{"n_layer": 15, "d_model": 512, "n_head": 3, "n_kv_head": 1, "head_dim": 128, "d_mlp": 2048, "vocab_size": 19118, "activation": "swiglu", "norm": "rmsnorm", "norm_place": "pre", "norm_eps": 1e-05, "positions": "rope", "rope_base": 10000.0, "rope_fraction": 1.0, "qk_norm": false, "attn_scale": 0.0884, "bias": "qkv", "tie_embeddings": true, "parallel_block": false, "init": "uniform", "init_std_qkv": 0.0205, "init_std_o": 0.0, "init_std_up": 0.0205, "init_std_down": 0.0, "optimizer": "muon", "lr": 0.0136, "lr_mult_o": 4.0, "beta1": 0.93, "lr_head": 0.00585, "grad_clip": 1.0, "warmup_steps": 200, "schedule": "wsd", "decay_fraction": 0.678, "decay_shape": "linear", "final_lr_fraction": 0.0, "batch_tokens": 65536, "seq_len": 768, "doc_mask": true, "train_tokens": 529900000, "steps": 8086, "dataset": "wikipedia_en"}
MLP neurons of a small language model. Each row is named by its layer, matrix (gate and up: input weights) and neuron, and shows model dimensions 304-431. Each number is 500 + 40 x the weight over its row's rms, rounded and kept within 0 to 999. Numbers have three digits each. A neuron's up and down rows have the sign that makes its largest values positive.
After each neuron's rows, "fires after" lists the tokens most often just before its 100 highest values on Wikipedia text that the model never trained on; "fires on" lists the tokens most often at its 100 highest values on Wikipedia text that the model never trained on.

L3.gate912:523441411505518506548461566503417522531467454556495555453437454486493428505434531495463521466442534503437504441503476501472536475493420555537491579501470513457576420570554532541520580531485516450479519520507450506507515548475502456423526509508442468446465486500515569496565513484469515479427460478495490543472524465484509553526513499487437549491514525464500492528559539490483457418547
L3.up912:539471511431554491508463502559434559473480507430606443501521471508467486562491440519440505406478515494458458456508500519563483525465468484523521578437522571455537447508500503464510458432535535501571524509523463503499528538511488545442536481560527500462532525483489434437509520479506527441456529534529531522467447481532537460554512543529552503429519529451471481459474559503524456537468
fires after: "\n\n"
fires on: "=="

L3.gate1433:499479573627438474496501588516519498586486548534530511515582521455527446424543471495510473491437481495472498529497516515483490505473515472524531483463507513522529483519459479564555533485516522453516451505446552433419499566495462517512461524469494444542543508541534492543441489491468457544506531487479480566386525494486544445483465453517547533515473485504509451457521496500507466407504
L3.up1433:534463527541467517530545527479446501455498449509505515533560523395432468552523488494503484416532494470560567540578488505466485528526501554418448535489573546468530359477492465524542546475514480489507451567456493454334459533537428480522493486499525462494515461486567459459520454485417484576577504498479501455465592503544454424474510495472487553443451500436468507495511531507536441504520
fires after: "1", "1 ", "0 ", "2 ", "0", "3 "
fires on: "–", "| ", "; ", "(", "/ ", "s"

L3.gate289:595514560505516481423536485474466488529492507539463518521529440488501506523570538449513461504400449581479464471439523491527513542477526490506514482463494439502488476491487491541459583482437530478541520496575477516428490417493476559488496478427522538492431468436538510573567484541482438532571484474445513448456482579517524509558544494471496519478497479433501528458469514507527497521476
L3.up289:471504511537519554525508529434444520558506548470496526472458456531507471529501475484438554455513474530506507535455462564475542536516521472494519462471507486450532494542541513496474486455492494444456527524532494470518465408416485559440472540506395550519553517506509491457483480550558554424515474580508466462471448451542494554523447534491434503517536510494502541553471562516481532577511
fires after: "201", "202", "200", "199", "196", "198"
fires on: "0 ", "7", "7 ", "9 ", "8 ", "1 "

L3.gate1369:492565543529542503447535448480493548539526445490564575521468597495511511539453483489479510479496485569473597481445491478420508492488472554479462556521539501458477525508510512480524542523517453503516448467489511488491534479482519461528453510504500440550456574491488530462522520580387543513448516479570596446491508495496514505506527471468505507576494461533460470456485508525519529526561
L3.up1369:485496577544492542522538481495540525444536434485524501444489497446576427535515468479530501477501470492484524481462484460432516490500455508510524515439430467567540481540500511513558501443490523508551433494481517547509564521589502463510431535511459497547530560489542517462502461551435513489486508495557521449508500465475553488404537493493532429526461492495484571481501507486546483474543
fires after: "| ", "==", "== ", "- "
fires on: "Date ", "Early ", "Time ", "±% ", "According ", "early "

L12.gate154:467564514396458517539508546542547579509559524516528555518523494418473535545503444462544515515492512581438429446591490513507564457501487495509533482468486555479501544464515512485507547479505467492591507524517524463477530495557502542524488485528497518533560479572493578521508558470515426444458511556495523490456487483528509563479509527544522407600487519539522500582516544475541480425491
L12.up154:466482482524459525512435457573464620505472502487461543549522498399436523501509465545459570511482531484416473448503507559516469533545478450497439479473560524558467532507501550502539464553549453565498465517466426489484503457548491505459489503557541515516524447507397582518476481457486458473532482439494545471527531503506597504493487466507503552496406446510490462564484473422534518487478
fires after: "\n\n"
fires on: "==", "| ", "== ", "==="

L3.gate1240:427528430479546505500536551411499545477471531449487503454532527469527472504473470500584461452532526460470481565496468454477486568548514483513500481509563485465512513449452474440479524499497519461456556493503449508546489493561532444439541493519458498470500571495428508465514524477521515503516492436503586523541500526472495509533540462508529535495501466461478414529432522485565525447523
L3.up1240:482516449503487512455562538473568535545535520457508482528454454483529566521490545514572533508499502484473490523448504485458479497481546448513518510501527471476541523465475465541529463461468509503511485461529516496491380544495464449523516534522457444484509508550553543466475556524522549438512475503524567486535512524485493475552440555537468509528486459491537413500494474546527498520481
fires after: "\n", "|", "\n\n"
fires on: "- ", "\n"

L3.gate2024:540390542480442554548515492486548524538514476501535530492490541443547465611534514453452525513496574545560528520420543542411534490468481556485509430527513505440538511476502379571523531496544463457447536472481503593523520566469552545522496439535542573477501483464477414457457522587538556590545488507495510515539511496503496499530483544475512514503520443462531475521543491556457506489518
L3.up2024:525501567521460529542553522552536501473498545622461497453577516487545429514535508491459475531499483463536538486513515453407505467501481547497508407467488474448479472529455541535500537506457458493494517512488515548548515520575541576506433412429512512531513531400536506447412467548438518524564503467538468523452516450552519480468551504464445514475516528526573439510491603577470438537505
fires after: "University ", "Championships ", "city ", "City ", "Paralymp", "town "
fires on: "of ", "| ", "in ", ", "

L3.gate1681:556494528544583468506442478557506451451508527507516487530550505493510544463463404541461539488537542474544540527450451504486476552517518506547544551427418535501559544513530535536544503487484488486429430470524507541535527474437513527582432490381472521495511449493528424484489501550512574456530552486579512458486383472476567612476551501575543507497540475531557501506458575441514559541509
L3.up1681:545490541522601496493469442515537502418537478515496481561522539471488534480464499512492510491474546466614523469549446506505509543509474486585525545429438537497564519475578503469518532476540501469465492474439487532457544463500542519589453510371505547463514434506486421482521504593534474427532571511548529453462449467449513532477516473488473460457504436522542484526485554527521498502526
fires after: " ", "— ", "From "
fires on: "| "

L3.gate374:509478466464431457513527462531515540518529508566535478522540457457499568540544448535454454481519514470490487463481537527499537509467424489475485420489502573530515488537553442501403472498564413474460491519513561522479486509417477458586517473513445462510502405573518515509540470543425522506473510448540512521457553545528493544481563488522487556470465521520471514479452425519512534523508
L3.up374:454497477463473459508528499486533552471502489551478461530542491426504609567472492559512536503437537490491523456508487491546453546472464520468535423546529594466528456548513563526513533495545455468559483530457574558457491509507456481519540485516477480475503452615501488455473470491441462530483514430520544485455533544468581571467493481499470568432515500559474514466473476464500487476492
fires after: "==", "===", "===="
fires on: "\n"

L12.gate1264:508531619546525429611494454403485451536372444503503535490538474523467455482554543514480586500499598434537450503487512475443533478511548469483494497496454428508435506517487497552426445538548485568447535483455479503524528499441472499445531498496486506560521531518535532503491519538518474469444513524547483575483477548510460370501519488556481464573535533470520494532409479482446454480533
L12.up1264:503512544518479522549484493442443515505484571488534530488518456514463507492539518500487546580473544519520425531499470465428491454497512399585532446425508479487494542547571431503513528510518514562534455520487438518512518521494510526483518544571573527561563536495447473506417472406459475412492534524464529457482562507575515479518564545535537530560477482433554472517479449554467463532486
fires after: "201", "199", "200", "202", "198", "196"
fires on: "4", "7", "3", "6", "0"

L3.gate888:551481475495464433437497448544519503484508426527502418453479520488447518510519523546565520487491559501497494568500451498525493554541547485537534545467527452561509545540535518430571488577505622536487448500550490521474517492510463451500448500501510546447463488533507576548514496566497451536444541458508554489358543448528516543509478493445450490449581502465552486516520549552552469505434
L3.up888:550495488509498399452546436477484573543504536480502404506478497496492450523431482530486546491465492509505557529557510460505503473570556542506523486500509513491575466520506461380524484533438509538553483505538494542592524458504531482538433464504528466433453400554462566554497471592579537533501489473519514495418472486455497616493536451456554457516556543588529493513558506593480493513469
fires after: "the "
fires on: "first ", "second ", "third ", "-", "th "

L3.gate1969:516493494521527511463449535451517514512565499527561476498510418487503501529424504511456469482534537422492472516476455508496515524483564472482477567482540523516520513544563526501455464500456541526564473525485474535476511526604437548451447505447484489532471490477522521489501509478483474411525497486506474489474510400560484533498452512537625470492449493467518519527504566509483571568551
L3.up1969:566455452519510591492500520613443500488465500492528540476585569523497473611482459484486526507428442546419467516442491510489582496576511565512461508464457540543441549484448488534504499507517514565399482460533491508489528509558489523519467535494534525474483537557489588529542518533502439494515531444520527451440513485495468558585564478507548513517457490467493507517539537438417515510437
fires after: ", ", "Note", "; "
fires on: ", ", "who ", "although ", ": ", "only ", "however"

L3.gate1401:562394537502425529441452468448527547519487484478451427496485501511436491524504555501421410519493563430474464502536476411504503471419455479449451475492456499513510502469537490463536494420569557499510501509526558437521425475504531544540501529489556535459525540483454530481510507447544447553448560457510473475584502468493438481542493570468539506480441463444458456485503435490466471513551
L3.up1401:519430508449428521491465523513453470567492483519462434564528521510493476507520493474524414537478412461430489581473390513528486446498401525536410450414482519563459529532516522532482464453565553526510508508513479410474529550495501480449490525567514562451473578543463527560482562433511461526448521450455551505562528496427516538521488522491547459516492442514500547510485462488464526489524
fires after: "\n\n", ", ", "H"
fires on: "==", "== ", "It ", "it ", "its"

L3.gate636:486549469495432467540578558495407509468514505560461561520458482523515570493536454545467518590524435535488522506463507505531435466503558504511443517536532535489521524500510445481527518511531443542380465464518494503492473524490555455557531539556522538507482483444455553510515540469465531489566422557479474538521511537488471521463495484516465425510495441394506551501478488560507537437452
L3.up636:577419473471515484500487536549477546494571479552483508504472481501563525469506503487473566521568505569444515515503526572451461559518507482545475494551535450493516493506485459493550567501523489483419462499521464471488425511563514489490499486494546526458532464495573570472480533576426498509558518554454494442544543432494485477477470522469504474476484516442500473515500532516496467450543
fires after: "\n"
fires on: "- "

L3.gate286:531548481518438511532457455516543589530544584538541529514563497470498436515472457517517456429473506490481493475485565548514436525537530483455500555560522508465465535432448529571502495428503460474474456553474448505489513396563523488514512501421448495494542523504476447537440472471565520570513493464448501401532468501477498480509604483537567538470543471519514494446490539550460464486546
L3.up286:477467499449527496507490503466544506438544505562532550449585536512460448486440487579454477415398512577511568543506561463539423524522483531532517529561476476480495483447463467574464477465484469459493491545455541470483479445480495563529530562433453504570482485479455520537475462499556455524508545510465453459517515528469535516497514447458497516479552502586507459445441490498556543517496
fires after: "0 ", "Apps ", "1 ", "Goals ", "2 "
fires on: "| "

L3.gate34:499477466506490501487494469491504535515593493518530499493480452509464473474461530478418499472487471511521573621539510466493484474474515564566511467549519479555554466508459509435450476455510519534472491489525544446521412515509544463545474425452485534613493474451522570534543495457509422576465549487510457501527492399582444502561476525472467541456501493425464450524480489528564469522558
L3.up34:456488503527492533584529476553491476528561545548491476575506437504464413512478514439439487496577452471436486622534498462535562485518504590498533501554597457506494473517494458445552430472517557496504440492537510457520480560511494504482527453511529512507446542446422489560457518449532472505494547449535491477540518498519455516511478552529488545438504449417455481489498440569544511492566
fires after: "0 ", "the ", "Win ", "a ", "– "
fires on: "| ", "second ", "third "

L3.gate454:520497438511449519504504531476468514453548500517480492498499461519487506497521526491540554464472443540519524488589493489451497561572531569444455556551499525503540529540516475540559467527476484474518517497547488452498533540481527470458556476557524471588471553511395459443467528528513539484495427465449572452445443499504531480521475534580494502391430522426467441501535548536521575507540
L3.up454:422537531487529443536419498521482503513504488531552462537442448526461517533594458551461505424517471475507492475556479547576510481466484537497428514563490461494511526480472506471585551539506606540479490534529496448533474518471462501494549507521498490552447457446460464503460556487510479479496461450379568454446427486507480476506447541548532596443485471469483462471487490522419462406463
fires after: "\n", "born ", ". "
fires on: "|---|---|---|---|---|", "|---|---|---|---|", "|---|---|---|---|---|---|", "|---|---|", "|---|---|---|", "in "

L3.gate1152:491497520444468513446521570466478488557454475543517554439465537490460487593431541522490570465496490529481546490500483513469549487527560412503509428479453505430503483530500407501518492450493552538526569517517477574505479530463397529452509560416443467465533531562504499580511484501540434510473523496550526444520527491508544507506503519494509431509454520531492519491498544545527579508458
L3.up1152:520591493571472524458491490514485508543515498464525552529506505480431474495464582524502478490488486489472516488466481529530513444490529521459535446522472465487502529481461419523612499465470495558455561461530472516481572479524581485501510540466456473460495466554496524563493522469485530428481511485459545413494493482483545525521501521485469456494444530511500501500468576472492549442485
fires after: "200", "201", "199", "202", "197", "191"
fires on: "2 ", "4 ", "1 ", "8 ", "3 ", "5 "

L12.gate714:471495492529522486560551530504496516498421426425535488516543558458528536483513529502473474542469481494469518425470500526501467462450555518550595517485543458557538505511492548534416527532501497467493509548469507525418507459496482497532493510491533556504519420487468486612450449477549539462515550470514497438573547567534494490477519500494508478477415480506539459559521495507493518476526
L12.up714:503481473483542549463426516500483461463532495459464503527430501488457573495536539481458501544473557422479493495529490544481472408504491497509593538561527505495570518467526491461568457547533470511453466518539509492492484469463490390465487540457525488486423529465570489508469518497452476437517528492479456485540569549472491509452455463479501467542413462531539448492543578479454495521484
fires after: "\n\n", "\n"
fires on: "==", "- ", "== "

L12.gate1177:560401480547503442469530532498439496470547458519495515566533497430433513490534474565483538519503553464412459449505488551533594489511510452502482550488532442553562515510440450529556524562585476437519510466448463442493545534455499496491477456431455550500503558435551492482473504466618514513405510456443514507516446453479581430507489498504489507442487536461521568491433534473476480497459
L12.up1177:514446534569510463478537525485441410458507506529512560496500481449458473481481439509451581523519460478519407479504430513561564516508508504475462470464504476532498592524481494565506512554558572544473518499483496468447491585500480509492510510445526501459492548486491444531436445495575461489472491444552484564495435419518578457483452485449529503475536512434484536532485457454457515570468
fires after: "3", "2", "6", "1", "3 "
fires on: "–", "| ", "-", ", "

L3.gate947:489479482479546416454512476462456540473479569547500450397471462492523518525506509472553474433545501478564443470529480470555457473492526475452561513534494489474548477525577505496589450531543464438466518461433434491503456477475551436539540476454487451497434485423445512490465527512489550464571501478496522526508490443533440514561487461544482455537489491461484425518473529498449515563457
L3.up947:481499481516567408448523508499448465498506574490503432485442462471508547529493538488561504541523501496495435514511433470517425508499501480420555526544530516464538471509531514515560455542527522480454531460489423430465467450512558482549541436481486489483482467440479477470479531471502574486593475465520536542514519472476458480488537504559438533430487489484478441596476510489426489538454
fires after: "=", "\n", ")"
fires on: "\n\n", "- ", "\n"

L3.gate1588:477498591543436484420433498488520537417504549522529463433464495445551488465480469460487464537502442485423516488484530532453495500537433516515497551471544558543506545516519468472417477595584522461475556489485462465463490522553510528476463431486526483455456488474470440470458507464539447463475466502498535380468580489567509493489561536498499507503539528609533498535468522417513528513531
L3.up1588:519513579605454491528432469506531521449420535487470512478515516468525556501517512485535424540543497404446509512468443485453543496479503445505490493455460517533510540483584516472493530535551525541421497531529445477523515551494539501435523459529472510506456500531515539462488527456476418452566495430495566456466544486559503536525581501451551529580427557510509479513437487474491535460522
fires after: "\n\n"
fires on: "== ", "=== ", "=="

L12.gate556:510467512524523430481505537502475595511496467469519489508509501530597538460483485528519522531547538447492523494502494532526476510422522446452456422481448468517431460526539468504500521453494445472542533503478410533456509429458479496453548507432521494422538514463493473518554510535505466487512464495496539470503526422571527524540468573504409483532473487537465443494530492430520508549448
L12.up556:514454459498499510412549451520494477500505504496510484543454501462583466440486438472504521468511483536513538476484523501515517544440547478543485493519533462527400431548542427536503538433503495494571460453467450559501508523497582573445461488462511459483525483447502448565516524478471431430447438502518512465455593492540521502508547441472458527534553426537484440509458489543537515520532
fires after: "| ", "was ", "a "
fires on: "2", "3", "re", "6", "1", "V"

L3.gate1428:529468428518441524570531508474490481470518524532519458484559471391542495428482502496544534562523537487559513580504524433496435489513479501466517532467515538545509525570556451520559500492470510510556468478456469518476452563492438515509532513492463473465415471462477458563439539518428494554491504413477481511465557514522470536535546505508531455481463562443508522521558509547500510491532
L3.up1428:534504539472552551583436501504543441505492481510503454467493527411527536534466563508505483507548550490586424472538459490508483458589559519472575523470531492469447523529497506518514498526477502490464546497454509472518495538558500489410505549485481503550468510418518456557478509536484503544499500452505507527492508405565501533508522464432557441575464508478508520502523462546540474479503
fires after: "(", "\n", "/ ", "Note", "\"", "00 "
fires on: "(", ": ", "- ", "→ ", "on "

L12.gate576:513523484517449501521452518533498438511549491562457506536550559486533464501543524490470514489527526459499529532543459516464462514521559504505511446557448554462427547491536505529534508482500472545479492569475556493478482456506496534489490468531538467452524523560436474512462527510589467539520453504420430509490465494522546513555455482481496466515504526516457463490557542507524529556492
L12.up576:452537514511520505527421514499529517507450562520453532463508482478556476457502463566522421540495525498485462496464479399519543523505472498474542474468536464415611507498544510438517528575589522452509539561523464489436546430497531466499585518501513527570530473475528524529455535464447465516473531492393559480499517451441471421506549442531528484446453528490460476539486563443590444416431
fires after: "\n\n", "|", "a ", "his "
fires on: "==", "\n", "st", "career ", "his "

L3.gate915:507528442534501456490518482467500489476534504530513542489543517430436516508447498469373545412528481493481533494460605495496449512531485497554511499473497489524441424479487510513477559477488485415528487519530484511473564494556448480507532576451500543448468471532473448461494533473461521508496507459504508474470477462516553479500444551467453511561429482453529446545403591472506472551512
L3.up915:487505484451553479462458497485427512488449478578458566512541527470526520493462497487477526447502614504432455494405579528450502553454525474647451493499480499445463474522525447470437498484459510477531478561589482491473578507570467550514512529456497437474512523561490460468474486463524461554462519452454480523528461517500599514503527562481465556539490484500466468496429530496554531465515
fires after: "==", "===", "=== ", ":"
fires on: "\n\n", "District ", "the ", "under "

L3.gate935:504472511510514481437544530487531482549524518459483466461533534437507525544485443476424470490470520553443565560515501522439440489494549546454486517434486362510471498566462517473511550472512443552544549523502441438507509470526501540452554430477465546529504466455439512446505539510546581433437469507480549578499563521587543487513487460543480456537518496438544447426494515533526557518494
L3.up935:495503508500461499513538507496550527534490551456503451476510505433527534555483435439449461452528481598482546503499505514450420488478535548410494459444529401545450524543519505444503527487505441521530517548568461493532525533468442551492508481471528533474498485430490483414517553515532596459439434485455552575487565516598538463503428421499465506513479477458537466449508508556498557461470
fires after: "|", ")", ";", "W", "."
fires on: "\n", "\n\n"

L3.gate1703:437529586481472512462497449469479524516446575511506507484549553487440487480454496467473503479512507458469457489553365463559504529532526513498485481537490435504437519524510499503612479525467566505507526486546446497506484492482468514466502457521538547466501501546476486402536410360553435506479549505450538409480445515464532449505507494498502433516573526525505489457514523540436465497521
L3.up1703:480547513460555477516627445472463483513536489478446590590469521456584448547536399557514501501455476445495528506534457439486516519467469548509509439520474530483497529421524539492486434478484452526593500478585496484413472525574458480519533569585454531494521480517460512518522444447491417539480499467524511484495479515455551432475497516430506482484480507466555463493546480553525481579539
fires after: "| ", "\n", "\n\n", "Species "
fires on: "201", "200", "199", "Record ", "of "

L3.gate862:464475492557502448549511494500505454590440537518494581508529559487466483558504434549445489525518537476461555502463487539439575524559512563420457525479490528452511496482457459538436447533548471464445432480502494499432533478450510456448507419508453507529448474515466453473486494555384510517527484540450476551519490421510495510455519563424540503518486535518513531445491538480469475545459
L3.up862:513447498466563483515457460485527431527471513469526519538505497555464520492458491491455456542507514514491495439491552541469604433456500494559530484467548490533559519548428544496443464435510522537508410553525548591500440496451528539521525529499520480564575504530562450499445615521472445547467574527442487542457485421550494448457489464533483470407524524505435520452519561445556505465485
fires after: ") "
fires on: "| "

L3.gate235:481542463508466483482505503431544458475472408431432458505489503475482501526501533490538508480490496417483486517489475545520526470469582521486529589469497492490506540458529487461478480536484519523554490550520461527516450492511498494522451445518500479434490536516503542513502481520516561508429487496535469601499485430601574496503520552536575494478476477497454464523521459459476475481497
L3.up235:486541476527473502470515495436524456490450401441417501488447464441494455491491503475509493460483539396474477520483469522479525445470525489502528615517538524467526525488544452451495457517489525495566479530512431499514438483491506460543459425496517484435456534550524564513498457505496560488454486533537479593520521468574567492530513536521585466450503472528505472498539480462461482467451
fires after: "\n", "career", "("
fires on: "- ", "==", "36"

L3.gate1060:508503429495519476449413491483563531506477471520448557433437512490514513473461523431504545533491552474491503516491489485413492481545465499466483590500482544508532447500564529514521485474505568482563508503484553498538552521537487575444492527498523517511512509528503519466512432428491522465506512500483514476473519467562521488478551500517504565434593505521504585553556486473515455482562
L3.up1060:560480481528556507502432531515553511531512474500492554446499516514501525560439505521558431498525436494479532536483483477522554500485505539487504557472526550464395498531526464507506453573474476471449486487544453479493513570466453537480545587542502531405465464487499537523481590453535569462511547409559553489536416438523555553507536536404539486522583470437568503520548529442441454525519
fires after: "\n\n", ". ", "\n"
fires on: "On ", "As ", "At ", "=== ", "In ", "== "

L3.gate1873:458523457529461445502503538467501458524562486535569427462421485498469493488525500532456455495551460484544473501519542544517528516452444424541397566485526456453523503572522526567448509520406544512499450564527443475494565504468502530534565487501463492567498489536479521498503577507541551548467470500490512497494517478583388516514522442530512567472484491505505536439519450466531466424493
L3.up1873:453489476541441437499462559514474425465543468558489455496509483512481507515494517518493459510519479485493528451552549509487483511468430475564447542473486494441476520549548526530401513518491484482508512542495501531474515495468518486531512451553499484507525474571484480526458582521503515546482516477444553536477484473627472552514492421546575589505514460540505518426567467463523470433468
fires after: "|", "|---|---|---|---|", "|---|---|---|", "|---|---|---|---|---|", "|---|---|", "|---|---|---|---|---|---|"
fires on: "\n", "up"

L3.gate1345:483519474508521461427552435515426574442576463565533493413488514494505470465523501502483503519451553414446483561428472465512457500446466423473543487550509550518510450503561509516492486539459480496437503526457538599529576554531421503434536474503471504484459502478565467429461508541483544468546437493533469523473468495501498535518451476490560470486430479428468550503448576520547447493558
L3.up1345:542474452561485536506461560490525404501548483491539588455488518452480517528484480439439460507427553518490488509525457447505554487512486438521499561520485502520548500537543524513522562576582465493534514524445499524476497478472522504453500437532459495432492469566526553534562512460489484480513524490430495539530475541490435494520444556500417489526558424492483515438460436524563533537507
fires after: "\n", "==", "Early ", "was ", "== "
fires on: "- ", "Early ", "named ", "ring", "life ", "se"

L3.gate1506:461555545440544477494550470460584494476501492509462530509501514432475489594447538508472509536476520515473537527500545472562460527481535520494464424478526477493473451455483522556531484528511650444438533475492496484469482460493436553502482529489488520510568444575482467510481545467498454542470466523538526520481446560537528564516403541457571509615478479496541466519581520557514472522461
L3.up1506:530531497503470533578487503485483483497459521497489530458540525489492512593495546500504529460472508548511498504480523508528545532416538513523616468501535492476541464433513603516593468525463547524470498434420491455424527502491426570465454590506529468446504493535512524513507526535501482486489555516442538467511565519538530512526463536477494477549523530566577479466533449535588435503464
fires after: "201", "202", "198", "199", "200", "197"
fires on: "0", "0 ", "1"

L3.gate356:537444565503519540533557583497478538487517474503513494455479500497496439506479549558474455472461530543544489500545459472524472519545456468484476459588486454456558437462457506537493501504473471522486497584485500509511526529507534539430541485564489443556491439524503519551445533519527522556478502504462493481527533415582493496562533517414558490552459499529535456501455462535548460550466
L3.up356:530426508487487520491501547465422525539537442533541504548444587520510505496547531474492479412530495480481518479593501441511496491485488458480454518564497455456502467447495433478428503505429493571520495554461442548524502559455505518435509490520565511553467496455508438519510490514448454533500480498469469531482524432532452560555485502522513532469477510444491483471464429575517435574492
fires after: "\n"
fires on: "- "

L12.gate1624:485547511537485492473517447505554450551473502554492453484519464431526445480486549449516551439522518484496480493548469524502453489516534476489496467484481560527527541446542507448517536555478472539524484528499437457558517431528489488436524413491546493462510498445489509457527531445517466464514557531535487496558554421564487479504553440499540439473455510521432440470488521603550451511506
L12.up1624:520473536508534542549501440572477507498547466554434470444472470487481429508554497441487446434443499477506535436543509457416547587491511507495546581477557495455491518431500468555504457460490436459470443546549448552551455500490521530548505507526537497420485468481546496462505488505520540507507557522470505546542475526567482522469492454473555409442470476442521533441477591506476457460538
fires after: "\n\n", "\n", "==", "== ", "| ", " "
fires on: "| ", "==", "===", "Early ", "- ", "("

L3.gate507:558451480499502469453529524484498510610477549493520507468511510576470450452479489443541410493395556504560449541451527532507485485510538568545549527521496519569461612504549572496448492493614545507461487482524523499476513492478515470476498512533521513470551561524476512546528482517469531462444481468489548502435470475504495465582513469509468463493520507550391474494468556453552510439569
L3.up507:534492456502504508476534469540522500569539452550540513553546485475463488542509498443499468468405408370562506477495371522435548503520492514539480498492505479522522540537446542458459545572522525479533472546535542593460434524479487540504439576519517506485432557548459468561552446470464502523484559512502506510511480514533455488485460492490515536467547535578506466508504551485513554505459
fires after: ", ", "Note", "(", "decided ", "), "
fires on: "which ", "to ", ": ", "who ", "gain "

L3.gate815:409538501582505515535471496474527547499511531444434544440493485601534544500503519440471531554536513508494482574599500546459495510491480529537497455543469437509513522472511467499473473415525533447536519482560535465444535525500436493508535538525585467464583549543527454492518448523508539525505554432501529495538477505498502536432500451495532508534538494461465472534507455536587455510518
L3.up815:481432543553464524475422588519499397564569468497440470438497536552531558508489513475480462507536458519478478582534545536457538520480433580555491491463544487481505509537498499462493529477505506432486490558570505494577540572449431483512556504491533562492535505566445393550521452493497473521465545412500531537531460482504484529475516571485533454526524465475565464526536489526587435539549
fires after: "\n\n", "| ", "- "
fires on: "= ", "S", "Z", "ast"

L3.gate1070:480525535499492507471574516572410519526487494471574536526511517494452548550459516469434495395529519557454470530489519470531476524542492447470464486518489457420487427496549530440547517488474538476507505499577531514535467520510511590557466528463492512453474517454569482470471510505503535522516506532503570535469581499440532465535460483536478518468537539535525502477452418538462583511477
L3.up1070:497422502499528510563540532529540529527636484459509534525522494426466432468500550467497541495522544528462560447462556511538468541643477479480429398495516471466511485486547520500427492482512493485566535525578492501457578498509503538558449519552575510447440539570537495551429530458520551516491478465456529520472492495497518444485490489459504533583512485511537588433445459534517547534405
fires after: "|"
fires on: "\n", "ship"

L3.gate1857:507496480534491481386526528530475498481533521529527511466496449468463502501497494500420505519439548580457443451564558537604409537535499547512476407498495448513505530557507488473491561476554471491486540496463443531536525438483503489457479540463536525555505493446502540475557555512525530546483506438462524438423524571536506485524499469468557492483518457449511467505545543503561510484474
L3.up1857:526485495463484537462488477517491530538595536538462520450527497489486539574486471516494511495460546551484481460488549625456527575499562480569559531483540476480511511574471441448486460521572529547462472469433461446467545465489537477524475529508568444511454540499480491406487520473534569562482517429478472396528461486528494492491465553507542518406530442460442468533471472475527520526475
fires after: "\n", "The ", "the ", "- ", ". "
fires on: "- ", "work ", "following "